Weights of a small GPT-style language model, trained from scratch on English Wikipedia: no biases in attention or MLP.
MLP neurons of a small language model. Each row is named by its layer, matrix (gate and up: input weights) and neuron, and shows model dimensions 64-159. Each number is 200 + 40 x the weight over its row's rms, rounded and kept within 0 to 999. A neuron's up and down rows have the sign that makes its largest values positive.
After each neuron's rows, "fires after" lists the tokens most often just before its 100 highest values on Wikipedia text that the model never trained on.

L3.gate39,232,232,168,164,221,113,171,230,215,241,212,235,149,256,146,149,151,230,193,152,204,198,184,186,118,224,191,211,262,293,216,256,206,194,232,210,267,162,228,233,175,181,213,218,194,240,156,188,195,184,94,253,167,137,200,253,169,189,196,176,180,197,215,140,212,239,158,259,206,160,191,180,184,156,218,211,139,223,151,272,203,201,227,159,169,179,243,191,194,236,273,244,221,121,194,236
L3.up39,199,173,262,191,193,237,169,221,172,216,244,184,161,229,190,97,287,278,134,205,121,221,157,189,152,149,187,210,221,269,135,171,215,171,237,212,179,212,264,254,213,277,175,172,179,172,166,199,151,223,148,201,232,185,238,228,162,212,188,234,192,223,245,178,177,204,190,234,301,188,190,142,135,211,183,240,177,196,216,250,247,151,285,154,210,206,181,213,249,261,197,195,176,182,208,201
fires after: " \"", " (", "-", " K", " up"

L2.gate408,139,197,288,290,137,161,185,242,223,198,254,187,198,187,239,189,178,241,222,217,183,225,261,154,249,172,136,227,170,99,186,279,220,211,266,184,214,254,236,174,214,216,151,224,156,274,225,191,229,191,171,174,203,201,130,247,119,181,254,128,165,172,233,183,183,154,229,260,209,194,142,229,275,174,197,221,186,112,302,281,232,201,95,251,156,191,200,198,278,147,231,245,241,157,254,211
L2.up408,197,129,230,210,89,173,179,198,175,218,202,215,222,208,182,191,190,202,146,249,116,160,200,216,203,268,258,193,194,263,188,156,172,251,223,187,208,232,200,100,236,256,157,210,223,156,231,197,257,270,223,248,181,213,241,157,167,175,170,178,240,201,201,283,208,169,191,244,182,198,235,199,187,194,232,231,167,203,191,78,235,217,230,193,196,269,227,169,176,191,153,199,146,275,176,194
fires after: "0", "9", "1", " Sh", " J"

L4.gate244,214,114,185,205,213,143,224,224,156,130,184,239,170,215,222,251,198,223,129,209,300,158,211,183,166,167,241,195,276,194,207,230,226,180,194,166,266,219,173,179,218,82,280,178,208,210,241,238,159,171,218,185,125,218,130,193,157,242,204,193,188,204,175,218,172,238,220,284,239,165,233,203,164,204,253,164,272,195,219,147,235,158,206,263,176,264,195,224,219,249,219,203,190,210,262,220
L4.up244,156,221,178,120,179,105,234,207,211,262,240,206,206,188,170,207,226,196,178,244,203,237,262,212,182,129,225,206,215,127,175,164,211,191,210,165,168,268,170,242,158,134,191,192,237,211,177,200,218,174,138,242,188,209,144,217,167,221,342,266,214,123,252,192,200,247,192,200,225,184,134,214,180,140,199,195,288,233,111,220,186,203,161,240,254,231,202,187,268,95,150,176,207,188,187,231
fires after: " L", " F", " D", " J", " W", " P"

L4.gate290,254,142,296,254,207,218,190,216,120,235,190,172,233,249,184,212,258,180,211,204,256,226,167,169,232,153,220,221,210,188,182,230,202,232,186,244,292,166,188,207,212,214,245,280,289,286,239,212,299,154,228,263,173,139,224,258,220,209,217,205,189,182,199,212,185,191,217,244,257,198,217,219,180,228,184,208,200,182,285,223,281,292,145,164,129,196,221,128,260,186,213,205,176,139,218,171
L4.up290,153,224,123,220,198,215,152,233,204,168,257,215,213,203,200,141,194,250,273,188,213,140,238,265,224,213,246,233,174,183,185,141,210,191,226,192,226,128,157,119,210,172,154,173,191,231,193,143,208,171,166,152,222,130,230,244,216,208,147,211,150,199,219,281,197,206,207,170,204,198,182,211,178,207,178,258,226,158,208,160,185,126,280,220,159,209,214,254,230,165,230,235,142,159,227,177
fires after: "9", "8", "1", " ", " Soc", " N"

L2.gate379,165,239,255,149,196,155,146,231,186,237,185,279,139,246,145,163,146,215,218,181,185,265,187,189,231,178,210,185,153,191,270,203,244,235,231,174,172,166,183,243,233,218,271,178,170,213,220,285,137,178,183,205,119,181,184,205,154,258,160,148,224,110,179,202,232,214,187,226,240,182,293,245,83,234,200,172,199,221,189,194,236,243,214,253,246,207,145,222,214,231,138,201,213,179,247,280
L2.up379,188,151,248,192,205,120,231,158,134,247,160,222,211,185,266,276,226,203,167,223,187,244,167,210,208,196,226,198,240,207,193,176,222,188,141,165,198,281,213,209,242,218,283,183,236,257,203,183,186,218,234,233,131,177,192,163,252,231,219,159,231,229,241,238,212,205,157,300,198,184,287,132,154,204,227,156,168,216,191,177,174,177,192,221,167,165,157,226,189,138,225,221,195,181,213,235
fires after: " F", "av", " St", " L", " str", " Med"

L4.gate135,174,209,162,185,207,198,140,221,163,168,170,228,207,207,161,164,227,287,176,199,264,193,141,185,210,259,116,191,206,198,155,193,162,259,269,168,219,207,208,208,173,218,95,161,176,186,170,152,128,250,139,151,188,154,211,244,253,150,186,213,145,207,249,158,323,199,193,252,105,180,252,175,123,244,171,208,229,210,158,230,224,272,170,256,238,182,237,170,179,260,166,195,215,209,178,169
L4.up135,180,149,208,158,259,145,171,203,180,133,233,209,175,236,167,130,224,206,186,179,150,247,232,174,170,260,110,255,229,186,156,188,149,250,221,176,263,247,246,226,213,263,252,242,236,145,177,210,197,173,166,178,249,242,177,144,251,203,213,152,207,179,143,167,188,157,176,188,259,179,185,125,212,274,219,165,208,237,164,160,258,256,227,167,221,255,207,233,266,223,238,190,148,223,124,166
fires after: "-", " (", " v", "(", " g"

L2.gate335,153,119,240,238,238,191,176,207,245,201,211,153,208,161,208,256,268,136,233,197,196,246,111,163,235,186,228,226,201,204,186,176,193,203,267,180,192,138,241,202,145,250,119,247,140,266,203,207,249,244,235,225,161,229,175,180,143,167,199,179,243,178,221,198,187,204,197,172,148,232,203,148,175,267,265,209,165,130,178,205,163,188,239,204,234,167,295,170,257,181,152,179,218,227,214,141
L2.up335,112,224,212,239,183,189,94,221,211,149,203,204,206,134,221,258,238,79,251,192,192,138,178,149,193,206,198,281,211,224,289,196,191,198,222,267,200,165,213,188,158,218,158,178,181,235,262,182,243,197,217,229,159,237,148,178,176,139,245,196,160,207,164,216,194,221,229,165,175,227,223,233,208,239,202,200,251,144,209,178,160,187,192,225,275,197,240,196,201,149,133,164,226,211,248,191
fires after: " m", " s", " M", "M", " |"

L6.gate441,222,248,206,193,156,238,141,202,219,187,187,143,195,226,247,161,203,213,152,222,198,265,226,212,201,201,178,167,226,107,185,218,225,213,226,240,232,200,236,161,232,180,173,137,146,219,179,159,226,181,240,207,158,144,178,192,238,228,229,203,195,248,140,155,171,183,187,304,164,162,191,266,158,203,239,157,298,194,251,277,209,213,180,162,268,143,251,234,207,149,208,187,192,145,212,222
L6.up441,226,277,176,188,222,291,217,114,147,202,145,179,202,210,124,185,207,194,260,266,185,140,198,203,211,271,262,180,199,201,144,156,157,140,238,184,260,201,189,201,235,213,194,203,193,134,163,256,239,224,193,209,198,131,204,113,256,230,246,220,201,257,189,236,188,223,180,149,197,181,197,157,167,243,259,241,225,212,211,197,210,136,159,126,132,221,228,213,210,162,178,184,113,164,238,146
fires after: "1", "0", "4", "2", "9", "8"

L6.gate370,164,242,259,165,256,168,229,183,155,107,229,209,256,132,236,148,186,187,127,220,192,147,164,142,256,194,193,229,188,189,207,166,175,310,145,227,234,196,222,141,162,192,255,254,205,240,267,262,319,234,187,199,200,228,144,239,217,208,161,187,233,220,221,310,263,205,166,205,213,203,188,244,146,211,172,211,173,256,193,206,204,212,193,233,201,157,254,230,197,206,202,234,245,163,236,126
L6.up370,72,236,229,185,194,267,216,230,270,198,213,169,300,204,211,219,149,133,223,186,197,152,258,254,205,192,280,186,198,208,143,201,246,274,245,266,194,230,193,228,254,140,201,215,139,174,168,221,239,214,232,199,209,169,236,229,231,233,169,185,162,205,214,215,258,216,220,176,237,131,197,178,205,189,226,154,160,249,176,206,269,165,278,253,167,177,212,252,163,200,182,186,147,169,217,242
fires after: "9", "on", "0"

L3.gate77,129,169,169,234,121,186,287,170,173,152,254,181,196,133,273,201,218,150,197,186,191,218,267,261,209,228,269,189,318,213,218,210,235,169,225,227,217,221,222,198,193,191,183,112,210,305,222,210,200,183,145,143,200,186,134,180,210,217,278,225,173,192,237,285,184,214,160,218,201,221,184,233,230,210,183,148,189,236,205,234,191,183,246,206,191,196,177,217,272,198,212,212,214,119,212,221
L3.up77,157,158,129,211,180,205,208,156,159,223,233,179,203,193,260,153,205,188,162,196,193,226,228,198,214,184,269,256,182,223,179,219,205,171,293,241,194,193,261,278,210,167,182,163,229,280,224,231,241,247,84,151,220,186,174,168,180,209,302,158,163,175,197,254,140,215,185,197,210,224,240,217,272,237,219,182,230,255,239,169,179,161,288,170,165,200,188,211,262,167,159,194,212,175,242,201
fires after: " S", " R", " v", " W", " P", " No"

L3.gate53,117,148,214,224,190,226,228,196,212,102,216,159,250,224,238,200,238,173,195,195,283,206,226,194,200,120,147,198,136,160,237,228,197,182,229,220,217,185,123,177,160,205,186,146,212,247,219,185,248,265,163,179,159,233,231,191,261,206,160,140,241,207,229,256,235,218,220,200,190,167,171,224,176,193,298,254,242,229,180,200,184,189,206,182,264,197,233,218,235,211,178,264,168,260,144,222
L3.up53,211,194,198,198,224,141,172,118,157,297,209,236,179,255,202,186,172,155,273,188,135,158,266,229,171,196,236,236,202,217,225,169,205,145,225,194,182,154,257,208,146,125,283,225,159,244,253,156,240,210,153,214,195,248,107,200,178,211,146,197,222,199,157,157,191,112,215,195,171,269,196,199,181,246,179,161,195,153,212,189,164,187,235,223,160,181,213,204,172,208,256,184,271,154,272,202
fires after: " M", " m", " Al", "M", " Am", "R"

L2.gate250,154,239,225,149,145,187,206,229,172,216,148,205,210,221,221,260,176,164,208,236,72,167,265,179,231,217,200,210,137,224,202,194,192,256,228,205,195,175,257,146,276,225,240,201,175,220,170,233,211,194,218,209,214,193,167,260,130,198,255,81,232,136,219,217,137,194,163,291,180,140,180,272,196,216,235,197,221,255,214,244,207,280,212,191,218,281,202,75,171,120,235,162,180,133,211,182
L2.up250,204,170,184,290,245,132,198,218,178,252,198,231,291,213,200,192,163,249,142,180,257,133,188,259,199,246,177,171,172,200,264,179,201,228,243,279,208,161,194,144,222,151,214,229,218,306,210,207,185,133,199,201,216,172,214,269,173,187,274,136,180,127,208,204,168,222,186,183,169,162,194,231,217,173,182,139,232,199,213,156,217,199,206,246,263,187,235,177,195,219,210,205,258,193,195,204
fires after: "9", "1"

L2.gate231,253,176,232,237,202,243,123,207,164,236,193,217,198,167,198,240,197,142,240,257,192,205,218,140,303,177,162,193,190,139,142,129,232,181,109,169,157,215,204,170,210,218,182,128,258,184,216,192,246,208,225,248,154,211,218,179,128,166,205,177,274,169,186,210,146,254,98,129,187,226,239,216,258,257,179,281,208,170,214,208,225,151,262,232,144,219,208,243,223,178,149,252,255,237,249,152
L2.up231,207,200,256,211,230,259,176,230,159,196,192,274,232,190,188,268,179,155,206,227,211,228,216,184,259,185,151,208,230,159,169,97,247,209,155,171,137,200,223,203,241,203,214,140,197,214,247,199,247,215,181,230,88,194,225,180,129,146,216,178,255,149,156,190,175,257,108,156,203,216,229,227,271,244,185,241,188,171,224,196,249,155,220,260,164,215,266,193,186,181,169,262,223,279,245,135
fires after: " M", "M", "K", " H", " m"

L3.gate283,252,195,198,188,214,183,219,220,215,187,241,226,247,155,175,206,245,195,133,278,240,142,218,200,215,192,263,236,203,184,207,140,153,151,206,188,217,223,280,230,202,113,165,192,223,247,182,236,126,185,130,175,130,229,238,154,228,191,259,179,236,154,218,202,180,199,211,216,227,197,302,163,140,211,184,206,198,186,163,159,242,196,245,237,77,195,188,114,233,237,209,290,183,233,216,248
L3.up283,130,204,166,186,149,266,170,240,176,154,309,200,175,131,258,158,224,207,168,175,172,244,90,231,255,173,226,201,150,203,133,202,233,183,152,320,232,154,190,184,164,231,235,214,243,227,126,138,224,190,213,223,154,162,186,230,138,184,213,273,214,162,239,154,236,173,210,217,173,211,195,205,224,197,220,241,126,179,159,259,279,264,137,249,315,113,189,278,202,158,171,135,195,207,214,219
fires after: " No", " J", " Ch", "r", " W", " P"

L4.gate147,240,191,202,162,180,205,199,202,122,229,141,133,229,284,220,216,180,200,172,190,212,208,187,215,172,170,279,144,129,237,232,186,236,229,232,208,178,212,199,169,211,280,229,183,151,159,194,162,146,238,187,194,227,145,236,215,128,228,118,151,251,118,190,234,236,204,157,199,135,216,182,178,196,268,239,105,239,257,167,202,188,121,211,178,209,203,153,194,237,222,134,183,171,261,176,222
L4.up147,281,243,206,221,163,215,122,201,254,188,176,206,242,224,218,218,188,222,288,205,127,278,284,174,162,142,199,230,147,206,199,161,251,143,143,192,174,136,203,184,206,225,177,232,80,248,212,289,261,208,149,237,249,221,151,216,177,130,178,235,201,224,195,174,184,251,262,146,228,203,218,196,219,245,151,183,199,243,247,200,191,165,209,259,204,163,291,228,209,179,204,121,224,249,189,163
fires after: " m", "M", " M", " c", "R", " S"